From a checkpoint of a small transformer trained on Wikipedia.
Training: a variant of Adam for these matrices, 547M tokens, 8344 steps.
MLP neurons of a small language model. Each row is named by its layer, matrix (gate and up: input weights) and neuron, and shows model dimensions 128-255. Each number is 128 + 32 x the weight over its row's rms, rounded and kept within 0 to 255. Numbers have three digits each. A neuron's up and down rows have the sign that makes its largest values positive.
After each neuron's rows, "fires on" lists the tokens most often at its 100 highest values on Wikipedia text that the model never trained on. A number after a token or word is its count.

L4.gate533:134138123153085138080094126154132168112143105154171139108104168064129092150161114120162106126160119109138089095130145139144131197118087149167158165115115233142116157112114146143131143140138128109122140114140152153078077094134154091138100126124061121147136098180129190140136104141177110133090132105110109134101047109139177135141151053164225160179120069191137160110125121170150089170086
L4.up533:137177087068130103137111100171134206052104124194109166120156128121134101155157162126104107139098132092115207114147160116104138147186013160149145153159138172060125118102118144130142113125184078105082101115152150135157124152177154121141175131154096176099151146083168108157129142192124097145098113090132135139120099087208105133138146126151131149115107159122155180093193150119086133120128
fires on: " included" 15, " including" 15, " these" 13, " include" 11, " includes" 10, " These" 7

L4.gate287:082127139132113122050116156176172163131128099131136154093138141131058118151148118150162112153108161071118118165120137121112123104161063137098100130152075165119116122098046126085084063138112114121130153088115160136148130136126168086188183108132200090128192151107113103154141152155116092109107115179105108140142103095175161118162128079160117091080143187148120128168132135126160182110140
L4.up287:104123132094133121104115133166114150130142183092165163062158120144082100085166096169125157095139106092119136118154169120111118144074082054157090128117117183130094073144133114087133107136120051155134139122101108157149148171128134136156138096117123142123139080118108130112085151134126110118142109137128050176106070139172143193134119088171127106054123065219083107165102079100124101086159
fires on: "," 48, "\"," 15, "as," 7, "an," 5, "4," 4, "5," 4

L4.gate186:096116181131130098153188122201126152175197134093100130141126135126095100116132075152136171084148159158069195139133161116166101176104111170161138112100118107128195137141095088128151086114161118108105115138095124127137148075120139116105085122127087147108149123142113130173192141127081143121097098148143086126115159105115123124063073137142142161117159159151143109105109105162087073161122
L4.up186:111097162098118100129149080103120117156151123148099129076149136073125159105132127087131137113155100127166091135177176175075073098077090129127115181104106122083119100092127115132093068120081142087109141080128137201135124123128194167173102116128155121171098106107052079141165086088106118104104127095145149133102157137139201141148124160160135149105113111143151122077126133078169078217119
fires on: "k" 43, "m" 33

L3.gate425:116134157087100136121155081160101130140135179156144089124129123154134116121066147109129170077127117189079103143109127102149140170125165116087123160137098148107198114111089181092098118070133059122120088109081123176227078123113117118159100160159090145132161151163130100144032142174134126180071085115095142161141133151126149184168145112101084161105114105150133122104142153132121102148158
L3.up425:084150129119132103120169166066099171165161156163119139189180100128152156077110158170091213113120082184100157092119096136147135157154103138097095166118163114150154103161077136087104114118096118191079119079097145168130129111147085133089149130057178132119207164125080180168123138130087116147103112098159135104162084094120135146124134133153056144147109134113154149150152145127119179100120
fires on: "." 42, ")" 26, "o" 9, ";" 8, "i" 6, ".," 4

L5.gate233:115137115150140112086065183152101133101151129115128147069134120136150155127119143128069159122089125111147128140173175175105077101149142156128145209142144159132149060156166170120123160121123102138105147140094118146159141147151110090180104201140105137151123139135119123125155102091130104160094126151147181189118096098097131143121192122112076184119099217046114179102165148166176166147129
L5.up233:164124063107105114081098111131100160124144138187154125113073165149173071134107142110121196177088091135129082116157208150136129080102104172123116136157150177123038140122137171142167162131095137145228084073122070164077111142172187129152155102101079140135066158117124110146204109158093084143121064128143180142103120154100068145181162146119119165190135164094166138125186160135152109139075
fires on: " had" 75, " has" 12, " having" 11

L3.gate283:100140154144095120137126145133118103143162175148130114106103117164112132129140132191114119135073141075089169116143067192149134151167132097122130165085124123174070114148144154083153094107122116156053108067107161138158172120114140072150119169106062111107101160131145144165122138125088150138100082155128080163077199095187139151121084147136153132094134161165111123133059134161086099094133
L3.up283:074148148099083124148183148114114118144086176133154142103122110160153100094130150113120098050142109135081202187050104155147134149132144121136093143166125117126126142179089152070057179110100129107081090089163117147138131146129087105123091150124162094171152140142114166162164121140118169109088212094057114135120154148133112091111139123102115170079083163119147158109048142189077100178113
fires on: "s" 100

L11.gate525:104114077176124048127134092130100174153097130159149137129175143126123139103106156142167174136130117112143072092172119157122138049106127126137126147148059176213141067109058086092042142062153056149104128086098173120142146078114177133149117143136176175149150105118176172123078140105091149119130131190150129138131151143106179145096094138130122104089174111048087124103109155096129138144152
L11.up525:106132124116110087150181114103148057113139150116144130150087091208090130161164138142110148192147103119142079064108098087078210102114140142167174166178132169131126134132053142137134063121123128082111096162147129064194140100150189127103149134125167132144130144109124110089155097121104118129131129159132153155179149171132147085161093142073154151189190081090087140118080142178091094094150
fires on: " L" 37, " h" 11, " b" 5, " r" 5

L5.gate87:166131134136148130143136080163128131137118138110119092092070103094145144093057109127098132105146157124187180122166151130142163166130115098075077185122103117129107134159112103161122194114095139163117102064149145136085140139093145076128092184125113110127194183112104114131177104168110110107092131154148133103106164127124130163147099121130114162130134134181164150156096161146129077101136
L5.up87:073173163102155103094140187120182106178139196143114148136130184190095116086092131157196126123142192051046126134140085114123169120113179154089171100123121120147177144169151167165173150135104167183089094145153136127105124155100222120083160157170151120125148156122114144103171117168117120133073199159133179116159139125140138103141194115107075116182137147162094163139166067152144174134113
fires on: "b" 30, "m" 25, "w" 20, "p" 14, "k" 8

L4.gate149:108141194064095142137112161152127179125180136133122129096173085149118127080087114146130207122087113111103135113146124145085099120096108152095102190117125203181101147093123155105102149126113082090085153135101190136090146095096064098115123152161129072130137156143094141115071155153195121085102125193146128144099076126188114140146126135142098109106082110111120111181134088101154130088091
L4.up149:153095166165175135130103147093101142163110174114130064089157111151114129129118145090121138144175113169225075242078126134129129128120127136102094144115123125087155106141162186124082074132130138161093109124130133147126120070117145100109119191176111093102174166122114108094116118055169088094166141115130122151150084170132145150156070115191142154186093118122133146162118143071107091088102
fires on: "i" 29, "a" 20, "E" 17, "a," 7, "u" 5, "," 5

L3.gate581:100122126108081177083066112141143097103081088160144150105135141143076087198055123140108111074130107120155128108093112149150101138114148088153140142168080113124154128146182140143095112110097111109120088120110163139158118127149141107118133143152122115152180129123126132127153140117163085076071181172129191144129132167196107124135135107187152126106103152177167225158087032134133148127124
L3.up581:188173141183195160132142097172107119103124110102140148121153131119146122089171082171107143139178123152104149112141084113110127103103086113116176112098121149124150108179037127125099181098096111163147106152112152112130115127117137149087135104094129105100143097157134101123093124076087121123151084079129146150129076113149148161109149127025139104113198142184076142118108175065111081125104
fires on: "," 82, "al" 14

L11.gate162:188094172141158094141106137094127113135116120126156095062192149081123116151126199121129122117132181169173062118141125122114113115145160095059102168016143152147136110118067117136116100156087129104105119141115116081187137028165143118140134144098090085140136162123125095174127144113148132149108130157156136140086121076138178120191132126147123104078146147139089160083120080133127167134084
L11.up162:162120167118157141116160157084151136126172167149159135093183139121109105173159092145149150147153104163136073077110100118085142150112177121093129134125088141150159116100101117131163030154161118085057113125135090099133147121142112101177131124164091090056133113154152150135155165122146100136102170103145105176095176099124049102129125129131152125135110097123108111097138162063131105105136
fires on: " ==" 54, "==" 32

L3.gate459:134136102099137122137096160127136110122158124134182123111111190179070090141173195131075120117127109154100126165162150139168159090111144167106136112098132141123169153089099097087124130116119161117095179156147081125144114166114088195170190122095148149124107144147140110094124069191104114109138097101127115167162131157089161196121136171087118113137087094180140104149107099114125070131118
L3.up459:145162069139170159072108113044120151117181129122163103141120140157133112114143115103147196132101071115140175161118147163151112152132146069169129132111121116150150136161124111166189171082169137154166170099079158133161079077103174132139164199143122115104115156131212141080088133129150139136129052133090191197096083102128110129148133117164146093128107187091135108107141091106150148174128
fires on: "'s" 57, "." 10, " B" 4

L7.gate151:099129096118137133127046179144088101101179132153082140183130132135144059100120161223122162103147143158148116061133139078057126121097093094098141145132113090101142099158111113194148093128134147145148070082102141131076195144157138179143149146074112158151141165147122175104053127116145096131122153138143119176145181129099171131121171123091094083164125123140117162093142144139148186105184
L7.up151:127087098118116089213152074153052153144132166096106125131159095067140039092099139122149094065113166125110146141186075119088101100157123107123107144163157082167056069140091135124135130115121055144140132155108142152114164155074169141127110087171080094145190131149158138102138158200146096071149104098065210121098088109127111093145115083142130112164097099139091098128119133138143142086123
fires on: "o" 29, " Jo" 5, "ing" 5, " Co" 4, "oo" 4, "ok" 4

L5.gate186:171146121177125137150034148123096144159186107128172063131122125133113139163148135168085114139142094116117106148111140101096133131136153116087174166111124131169089066162111154128149171130141089151095179149198154125136179183115143101066098121128111101137110150099128197171144129127187148123134109173130052130071091158147171141122086110156156104113088134086086172083114170065160146050112
L5.up186:065153204107133106143142190136155150168154154120122106129122140181122123170134161082105125166109096178118177149126141140200143176195120127129085120116130137087142075129115197144122113116159127144129189200168147125096153133103153183096098142122073111139123164150128116136077106130182149134164122139104089125086163095049172145104066163130148128173188135085154106101093106125169149105073
fires on: " top" 26, " high" 18, " highest" 5, " High" 5, " Top" 4

L4.gate637:106138104170164113142081087153133172113079119141141155111105110190121121146175085135138126156124201172159152160161181147111143067122058078126119151093143125132133179150076116112128136148102077121130111130125145121138128120187153100138215168139128122147164167132129130157129155111035069140107101112100181117140154124128142115167126144131158107098124091177105160150105151073130106118100
L4.up637:149215158145146163115151125111076110145107120104122164164084068144108069111074128209128139113134139126142123106156123056094142107159051108158134123133113137122158126172115174116123109192103086110165140088084129114174117090140109066199168107086208144119080116080163121133166128096127103153177101147153123139111129149233127091108109157152156141092168176161140111102138138101184191122164
fires on: "," 100

L4.gate391:108137167166124133093117156113116127134154135108166121094116120173090158147100093113117121167117067171135118125115073169149168149126059149147097165095118174140183176192122176126148171038152142144120133132130128186122175135106119081108128136062131089113144137147103174146147152190140147115071119143163099123087083173186078153203161173177143128128167112148156154115109079134104160109132
L4.up391:103149153067147169165188118101086155084122189126143085055145127163143107091145105158083125126192121127131125156143105147177126136049114095128118161124099123119198168164103124155141141056120100164166120164143176118113128093141107174085102093089106056129168144145083098132123150107132176112090189130158103142131115182141185112117112082123086155176142143102098152144101097086090097182109
fires on: "al" 60, "t" 12, "s" 12, "e" 8

L3.gate159:151166117183136140133099144159098127145107189095085082046073124155215110095053150119129111199106156063153135133206139198091127143126105069111157129129104128159086102141140134124170114098187113149128130152156155140118150165076150150057097128128186141127141232156110120123186179158132152143133128169150145154122158084130105144121124142167086164113163178127063129133147173107182161119095
L3.up159:098127176146119128143175147144122068148146164132040124082118085143129180183069173136146147131065112085144112091170078156162155144154191172110135158144184134202137150181106146065161120135188161166106178085111114105075121153053210081093111199138137152128103140161125086132116115097110137171133163115135070125128141039092119102142106155066095122075188113164106087143083126138120117137138
fires on: "b" 100

L10.gate259:099156112132152079180113135132077116120131187125168129168156069169133172145121109150190081094153203112143071132073118198139099133104138128143122157142107105164159112141142221123148183150134080164126098131132073144144148228065156149089197195116124177128171123144126176201164179163083137197128041124143183123105162167181136175086138145144125132134138152070096170122123129070112120163178
L10.up259:119195169198165104159067127143083062130151103069130121131154160136127139085145079161126128163178146079172064133071126068129102096184142155143126131119074173133073164171093113103152150178184161125078086082166104132155105106125084151165134147153074121127100150111165142153169184150110137104109077136076165181195119172100091139136041170133144108116170133149181108150100151103117177102084
fires on: " Mar" 12, " mar" 11, " General" 10, " Grand" 7, " general" 6, " van" 6

L8.gate569:149126061119139119107105089135090103101133130146134132149146153093142170100124127142102076071094150200126085099144160125104101164128125147162169152128099125093117118125121098077111151094143137131079105103141129104119142171055195107061143123119116145182149079062122124135057134116151151085130105117142068173141132103117074136139133156151089098127145161152121193136070153088073149091088
L8.up569:128130074168146112059121130096129096151108110179077129159075089115208186158178094128082106132072143149068165138170126117119100130142152159142116112122130080085117184116176100108168154110138121158087098146096084103103116208093164129084135136109150131144127101125142139135083092112143144103125121128133099115130136094148082099143130128087132109138156155136132205159072086122073099108126
fires on: " V" 61, " v" 20, "V" 9, " (V" 4

L2.gate342:115104140126094128196130177162079171097130152123106127096093141076186128115065077102041088110141150076128136124173157084141096151103154063125122141116038167182110146117149146112154106103124113134197129075053076108097122145161086133135157191143129166125157193120135118128156233123108117131083082132110200098059164127158106157156104159076104164085114138182134091082104109113128115130114
L2.up342:188134118134128152145159162105098089131104136109155098149113131121085198125145168118133091144109073135030132123158091114099136103109077138149178105089156124101149137109146122118095128098142134117194146062117158118159144148108102158164108156174093153088101073164112125116135106075138153135143108154116090140150140146077181119107157144157167099126120138071135094121174153135121086147120
fires on: " to" 72, "." 8, " |" 7, " In" 5

L4.gate110:118137172137080081134139180217087134139101150129101089117128181131195151097080148125087157170119105126138128117190192155160146121174092121113134191125058125109117124089139116159116116136092068125094099081116175145085161115149133110073164121080167112159188189128135162101156099150109156132159125080118144126148196145132144167179123137106105162123173136098113100133147161145142157116072
L4.up110:204112079126072102150130049159122141032186063174106106128215115135182102139165115146117115137136176155117114134115174105095113088145149128103188063068121113054098142156141120081166105184099136116167135157101125122088106159100091089123125110130171183151140101162146093140148136148142194122117080121132150120146067056099143090135144136044089079127074123187096088113097128089117075125099
fires on: "ast" 24, "f" 9, "astic" 6, "ar" 5, "op" 5, "amp" 5

L5.gate226:177114106155109082077144108113151107196123139138123157116131151138127047121121143157142147178134114178136109157102165101132139108138105080189167144143139125105021104149212101141149081137112140149066095132107150105083134103132137100140138145236143072141166118137170155124113141071139147169141136121155165161115097096158090100203082117108118143171134128144115090129173124153109125135065
L5.up226:131115099160112212049102071141179170113094135119093163077109076082177070127059180086165158148091156090065099135090126131084131105124112102149084135122152137126107101150170134154156106102162161188109137137123104112133126139124100091128129135146190116103148138143124139088104108124126163108156143094177162093149139128157087084113120074124156173146106139084136144153160134135109181085041
fires on: "st" 17, " –" 14, "C" 14, "est" 6, " early" 6, "E" 6

L2.gate113:163100156089149163141129133153099173145109122132113114093088094102088151065130144122109123085124101177055177081109098117110093080122129104077119143142112094099113132178156133149118159185123143189087151123106115097200157096204119165151136165030207098138157127143111062097101135092151173109144142134117117135107127137120143117166106087137077146120131144194119116101054048069097088166176
L2.up113:129125116115167159184165114164155082086132061125093185072154116161104140093113113164093157124178167074128061095112128096163122094125073157160091128164119139105118121165117127090157068119095105128132134104137069140087119139150062148143127105089093150093122194118118137124193145074112167108090066178195126095126125112153085160087085144174151091164091075130114143133142151128087165090188
fires on: "," 21, " October" 17, "5," 9, " for" 8, " place" 7

L3.gate427:148132155164121153115085110162123111157131057164152114100104123166179095122123129133127098135102086194095157098140140164106093195146156069172118128137099169089130072150134131135118101109080129152168165154097149143158141120080131139160136170123102091127124142123134165147123145146144123153068134077119145139078143165141121129120108126097136131126191189096113109137096130102120162124207
L3.up427:143135173135094146190111169101191122124092152094190211140137106182107093176117120160093123117094151172049176139179148128115125182138164080128118112131119098129130067139131144042107134112074124087144201125113143141117132120129085138110139125140105134136205146169157214138150160145144134130118122124123107117125118131138146128090116103151123146145150137164144108140171150145109093151128
fires on: "s" 100

L2.gate83:157170104162107126137150131130101161142120137148172080150135145161119158148084154140114147086068094130135168114100121161081115145121103078094153171178131122125146098161150132143115192099136125185127164104085154116122157111141169127171091126119156156094118149085127140075141152152112168131122133099158122122072157151131129130225199151189065121115109135119090093147068162170090038078104
L2.up83:148102148108083117116133083107118148152179142109168148178170097128133117161098139084092136084129140138104126107112104077109050118132112121085141110164135197141117175109138164097152147124114061131170135153084111087120146103118105120154133160085157101143162058141098125143091074107127164137141179125135164130219087139149138140153090100093082113123114142083078123098097123112114146094176
fires on: " to" 59, "-" 11, ";" 6

L8.gate446:130134174158124081124142180124147171140109139187145106160127125097142136118138103168124137133129145094105125085159145091127119043105112063146121086108155097116084110142140122143099118177136100224108164109079186084145210159096120112106145067103082184183144146120144138210111133116100132129122130148114076138130187168105146101040106123172070129119118150140178087085137113125138133146122
L8.up446:131151091176162114129153158129115127133088216153117124110178103130154122108128129200169183132154122081120077136126126071102096058130145103063145114123159111103165097108103122121088106130107098172150141092166223141141167134153086097135080128186129158169147166093146125162101171116123165119151141108118092142127151157130173130112099132133116131158137203123119095126133183054139081086175
fires on: "ap" 41, "op" 18, "ip" 16, "ob" 4, "ep" 4

L3.gate317:203088122082081044146166144129101146100140180125109119129149074153150118157184112117106142170173124079146116204156157118151091152116178099095099131121119170186089095134148139096125144103140079173088173179124088122112135091155145106139110158111149135172076146151113078149131188100153130148082129150118159144113108151165115119199168141085179153083104106141097156100119101113086096113119
L3.up317:156076173130102096105172180126132146142060119121106122178131087107126132184171129164102154126103136188110046141158145120129100091187128114133116175141105141094147112127108176166126115115187136162133157102143121166066125066113186163124164135181190117169143171065129116113102146140097139134175185107120121169102102086131095153180123132132154116182077101104133164143132151130127134122141
fires on: "an" 19, "ent" 11, "a" 11, "r" 7, "u" 6, "ack" 6

L3.gate476:139129138154181146142156155149127107082096205202163109101124162068193108091093199133137184134130161039135133109144182091174183077085133095097124188175179097117113136096071115111102165165107039155125159136118154116100128115143117157137142118155137091118163123100095141113099143139113142114189107137122126160109139094126176101120085127165074145141120134138120130154131179128183204097124
L3.up476:120114112111198102146152134164150126072159141137082183108110146115164109144158145110156172148142142089162084143102130122109112119122113120076072118159179152105136066165097113070148145203121116100094157148123157084116181121128130096158166138184112099152139098133090116118114059217075158144172100113140102172148091112084149165099069153135112127120063079111136131115109128121144153160087
fires on: "op" 56, " Rock" 5, "ark" 4

L8.gate429:098108132150159145140109067102126168146129134082074138159163138126132126165159214119134143132132103162107151132168178148051130177091110134154122127152095170196123102164139117146126114061093099090083131108174139101141156111168111215117186103069165127127104108194111134126124076075070135125163134117123144136144159153173112109132148155098106162109119124115089187147106157109139127101142
L8.up429:136098104067170145138220120117126119133111098114101139201119105093086074145087112176100117162190087156134187106123106151072155115113162099143085111132139147143108170214077140076147048126110152109139168111109090129107130112144113106166119122106163066184095142163119117116131089065080123169113126118114053131149157096135191105125118130101142069177128170168141209156145139178127140064141
fires on: " G" 39, " L" 11

L8.gate13:164132122151132101179141106124113175096134134090121155115089104124199161218081147168127075134139097169096106105124089068103090141138132101199153133176085116134128106117126125126136104069135100103097161047172170111193162115069117058127119090121130154132120255121101132106100110186146134115158168184141133140092130102161090175157104107160099118134113095096131236095134128083130106147115
L8.up13:080126136140128082179134152161146136199106130123176152144055118104115088144096185116139140120064105056093144169109095048090111114133127094144084179191139110124170108161166163206110171113144122084068196134104119157131133141055140111119121123145139107141137155079119178089110163175151140128113178180079088172096100118152152106120110166145142162129097078110160134157161112128192143139187
fires on: " high" 21, " highest" 6, " higher" 6, " great" 6, " By" 6, " low" 5

L4.gate73:135118204090150139100125096154138194119139119071148127081125096127109138054054133109102146154170137126128189137144169101141116104142147125102161135143138110093168106152158109095067185119146132158090136105126208151162095127133165124155132141177139140123105156131134109135155138101158106182057132121082148134062123150090155125133092090123094144094124105111107082095108120109092150098142
L4.up73:154114122158115127084122157138107116098147189151160128114137143145088080063180159145134147166124151154045164146146109098177121121077132097080143120158125099116125127151079120093087112114194124154109110120070141165146124125111053115060154113114136173150125142115100133115159152102142105158097164128120081159157127155087094104133099145150190127144169167122131065135161063107104204169173
fires on: "," 66, "i" 7, "ali" 4

L3.gate267:157113153136145181191171145077130089183181126059162140137118081134135093124129054152142155192130087184156204104147167090116114099085093119143115126082163123112148104117137108106152196108159099137125177167092091172162081082179073093106164095160083081113106142113110117085111178082135127162167066148136178167143120196131203156122127154027084126170124153144154097140095084122127139105117
L3.up267:096111125115133139088134135122068108147142151131133112221130145079094135084055144127102137126175112173115167150116106088156162206092114173091135138156165128183185134150131229124158128090151115073159153148088136127162093085124100108144119144138110131082104154195161137117087165081133113146128119081140109155137152169134114098138132101096152198135105114147153073144137060150130165078194
fires on: ";" 45, "," 25, "." 23

L3.gate275:102088237079121171099186136119188125182069124098152143129191100138115170067162114139116119131138168161096111151184152153089141107131145127093112110109121112051137157125104111092047094186111138152123098146080090113129127123116149157078136187135075152121095127158124165139132117104096192106113121169066162090113062160095127143141086117109102122107121108148130154152149151095116134115139
L3.up275:124177184144126120164123106062145102143131152114153117129158101185097103101086074142151160116146114117188105123086104132198120127167106093143158169094085118111195148118105179133174142078169154120121097096140141205159063104121119118125137160111134170102168149101092186096152134139133085123133087124123192126165105113155128121119161136176149145096141127092149118132129094079159115167151
fires on: "." 45, " M" 36, " J" 7, " R" 7

L3.gate281:145133119179176103224080136107146109154174178077158098146123108145158127130111121186089169120145114149153135064134136109102212142110132145121108175096070142204104122127135081128129206142119034138131132100098138103087110097154085100153172143129165151129138129120113175101123120054157184159121165126141100111147124152163089079164131170105210165153093139154095108101174140189114072155072
L3.up281:186109126140076074151084054123131096079142132132122189135134125144131101104127133123131142084130139117164063109113167112180133084093110104138130158129114140161084116128148047133131140149124071161117165139139121166114140175158116157146141156139124145114163086095123152125062083104118146150125096099186154100105098165160096194075110199081133087125184136070062147151107105172140124107102
fires on: " =" 57, " −" 10, "–3" 10, "–2" 8, " +" 7

L4.gate251:097095147156161136082131115150115119130108162113133122084068142145099101093130093135144145127097128070165130135138151101107106127099083150159144141150095078123159154159144144061133055083084131108150134114116123116116097128155172082121148166166124038114136166092119105112145104137069092116188070163144116124146095123183059119056169166108171147103071124170132160138127121092126142141117
L4.up251:128122149135185146129141150151102149118149166045137136135125142194080090047113124157125143127195141114134183139155082094159133125113053079139112093141141137090115134229106091089140204108051094114134151151093120099131119141145099113122105124129115149109085147140110133101127147084098146138145052140153114196144128145130149159096111120160158108100143129160129117125111171065141100095154
fires on: "," 100

L5.gate330:145128144136147139139086160118037171108089125105128080198168132126097188137130154150123132069116134196098102094153158135123152122154153138144127133151117166168108151152116072135103135143084069165124139167125092092140155106161117114150090184128060107142178151068146132140183117055167150098154113138120121085137133117182122105128078081142132123054123139097098167127156127107136173080129
L5.up330:133159121120133096146106083062126175131125167164197119079131157118139130098112061141138097130096128183129094062128152147130129068166135109146095135104115142141159139113112100157152084194141106075106105131140116157186144114149041150102246138146127199140107144129147152116129123152141144115107154142142166205147080160153128140188096168126088153088169134155106066146115191157205176085127
fires on: "==" 74, "." 21

L11.gate123:115145107153154114117123086161120113162177072142144109106124195109138162168080183168164054126171107138156116118139112136135157166117085083117083115106130096171172170125080128114110118097046163103095164078184120170165114087170200092136134105113118121131175128125118138110162069081187157184185138148120133150134149135158134139126141110140141137112117098169138158080080126126152160078159
L11.up123:108135127085153185119099106148201112181160051138171111117120171123165164120120095146127118118147119104198124129134153106111150116166115097122137152171134122213164165041148101116104156146091152111069179099180104179109100102104199126147168159103124136164182143141115097096125155129119124096141181146081086105149122128168129143159128107160139134136145149118154117124107145176140153163191
fires on: " was" 21, " were" 21, " as" 6, " hard" 5

L10.gate213:141129166113166122111079150134087154156171102117109171123153161099185144176102126087102137114086144154127132055144145236067205136108166120094110186184101168165108120185135117115199142115160097155106181165142079144139162182162135142123196074116109128129126095167090115115073145120099161101102126144150165199117041115148109160164096141157105144114117180085165143082109208141174152068083
L10.up213:110164094127105132101050164083128125157077121090059125106094149135152134129150170090151115130138109100161121152176153205120154079135135107080198120140088136144157108137172117143176195110137094110127123152105059208119094181110124102192138097122134076111116177149062157112143137122119132102145075156139122124076119112126129185122142126138142168154116158081188140129034144124187124130109
fires on: " have" 31, " has" 31, " had" 30

L4.gate298:076126177138095178143151178135156171120094112121193078113140052147126086123145105127069136116085101125161118139144153145117064099181152113103059118119102117158179136080132101125124198135097128178082129143131126077129096114154181104118078155173061127145222128126136124160138146141145073121141129115121114138116118100155141219173101112122141126098084161136095133121085131089101105133149
L4.up298:118110134136127154127168167117148223144119141137092131089138111158168180124140096129125092097126157074131135090123110135053116178188098120103128125164096109189122125116115120130095118154122160146072144151145135088099134091132141136157132154187164146129143139150148115093109114144074120121125147119129043162101127201159156149134130148139150112084143103105120150083088124142125147101140
fires on: "b" 34, "am" 17, " than" 8, "ham" 7, "h" 7

L3.gate257:164106117085097134159179171161081139129125153086124120174147056122156152154044107108102126138100101218113156102200169094152133207106182115080136123125158170153104110115173114156061125115173058133050165109065102153156157136164092169075107173148127078100084079129091162129141134112088127153106158200096145128155182132157128123117131170164103150127098061143115153150112154141110062135148
L3.up257:174143121129164131128174192158119188136146168110138070195143125161200130156114160136086098135188054137155060116061141118150168134121136116037145115093142122168130137096103151109131126091182116116099062155105121123132105119160100151162093121104090117134170177155108134116166121150101124134187122093095147068161155141102104047172115135133083095152170075135079131142144150144128081134083
fires on: " to" 91, " To" 8

L9.gate381:165094133194179177114165130144058122148168156147133155161096144164186169170085104132145109199153164154147090163195141104101187096143129144150033087090104127137122138109122154190105156141158112142044110144149136168129170079159161153168084145093113142109101115141137122125134086087139163104142129202171128171118181120150060083185164162143145077100130123140122175141096077184145152113103
L9.up381:128084149175106139135127013158109123114071109168164082150110150107141137133124101147159166095111209156111147087145138077121150154077114142154138102135175142148147114121147119177077166156133101107155145172128095172121128159113175090111160127140172173148142128132127122145066099135102153170159151112106149111140096115133105138100134100108158113100104179103120096134125080148144153127159
fires on: " L" 40, " =" 11, " 1," 4

L3.gate413:144142169108116137157118149125129166095105125142176097162153158107161068120083136132121124116122048104131166100191148104082126147077140102066140140101152119171123119160181117126062152077158098083086152150067070112116124108116104115121161208099083146088107145082103176150109194085131140141102125126106137157108153102143165135166172140135107137092062111182101093134084162104111112092096
L3.up413:199172131121120118139186074121198148119131175088133093108152163149181121084129108160174110168100081155080127127123109110151085123134146103098166110120153116136151199129148150166154094072157106157103114214073183097166125127128045156143182156167089116139115106155136095121162110103100144059145144174142137161170066113114143114123123091132154145141144120108094087146132121132117100123139
fires on: " to" 60, " would" 21, " will" 4

L3.gate50:099186151084154093135151170122160145086093126127132122154124086095164078143192156105118158115123118101103108094090124155169138131215107127079141174101115119099151104146109149156166061120133106186075069113150107133112092083171165110110189125028145105144161079110158125118124183136140119125114098205131094114100108162095162144091116126116129164160156159145194125083145178097175143155140
L3.up50:130060123169142161186135149140124115162124153147099099136107120158136110098111053081143123116137175103119154192119103115068098095127103178176166115114032040168183173081139133129134126094107076042231130095143138088128073170089177155165095134155102108194126118151102124137102114129121117131116134093163146123146139105118133178125125189102102087112195092143095156136096119095112133151190
fires on: " |" 45, " by" 4, " was" 4, " is" 4

L3.gate242:196128125108201163103157099092113110181116080167150130148047120109166087092157154106165157171124123156116115089135118118142146166129080152158143165091094125093190143090110112112171135072095116124175155136130064094179080114161121167144132082128139050106064138128124070099129087125157132137140058177153110127113132111142109102138183067149107135146144127199188081075123143131142123159184
L3.up242:094138146148164114144094198129134104110092145108188041098090148114113118146142071103112122118082103097131171083128111143141063133148123170144166128134142052165191108106153170184104073112174116168136087106130163096138100136077109106192133189129096141097101128117158144107117152153133115142112137165130144141130163117146125127098237102086100124089125188141116192142143103148102113141177
fires on: "\"" 49, " is" 7, " was" 4

L3.gate240:107142111142158125101132086141140159233103185071099095098112119142141081123171115134163122147153115071162119144135133137128121110061140100091105139032103123130067110127068151141149150092135110148097066094141139137145093118196124129159133173138165124042147170111109086094091105128073063102112075083186125134149113161145095164129187058101148145154142163158171086134097095169181138178120
L3.up240:141106159164137133176083137141133140118134128115179135081148103119089136101115122163107146151164099110158078097108085152080150117112127131165093105062096158102076109108120132072130139100098179194134142091118137170156130137141083118135140173140114118140140131147110086158091198103138143139183126103080069150131130171117123127151120117105173135140080097161106090122102129133118147085105
fires on: "," 60, " its" 28, " their" 9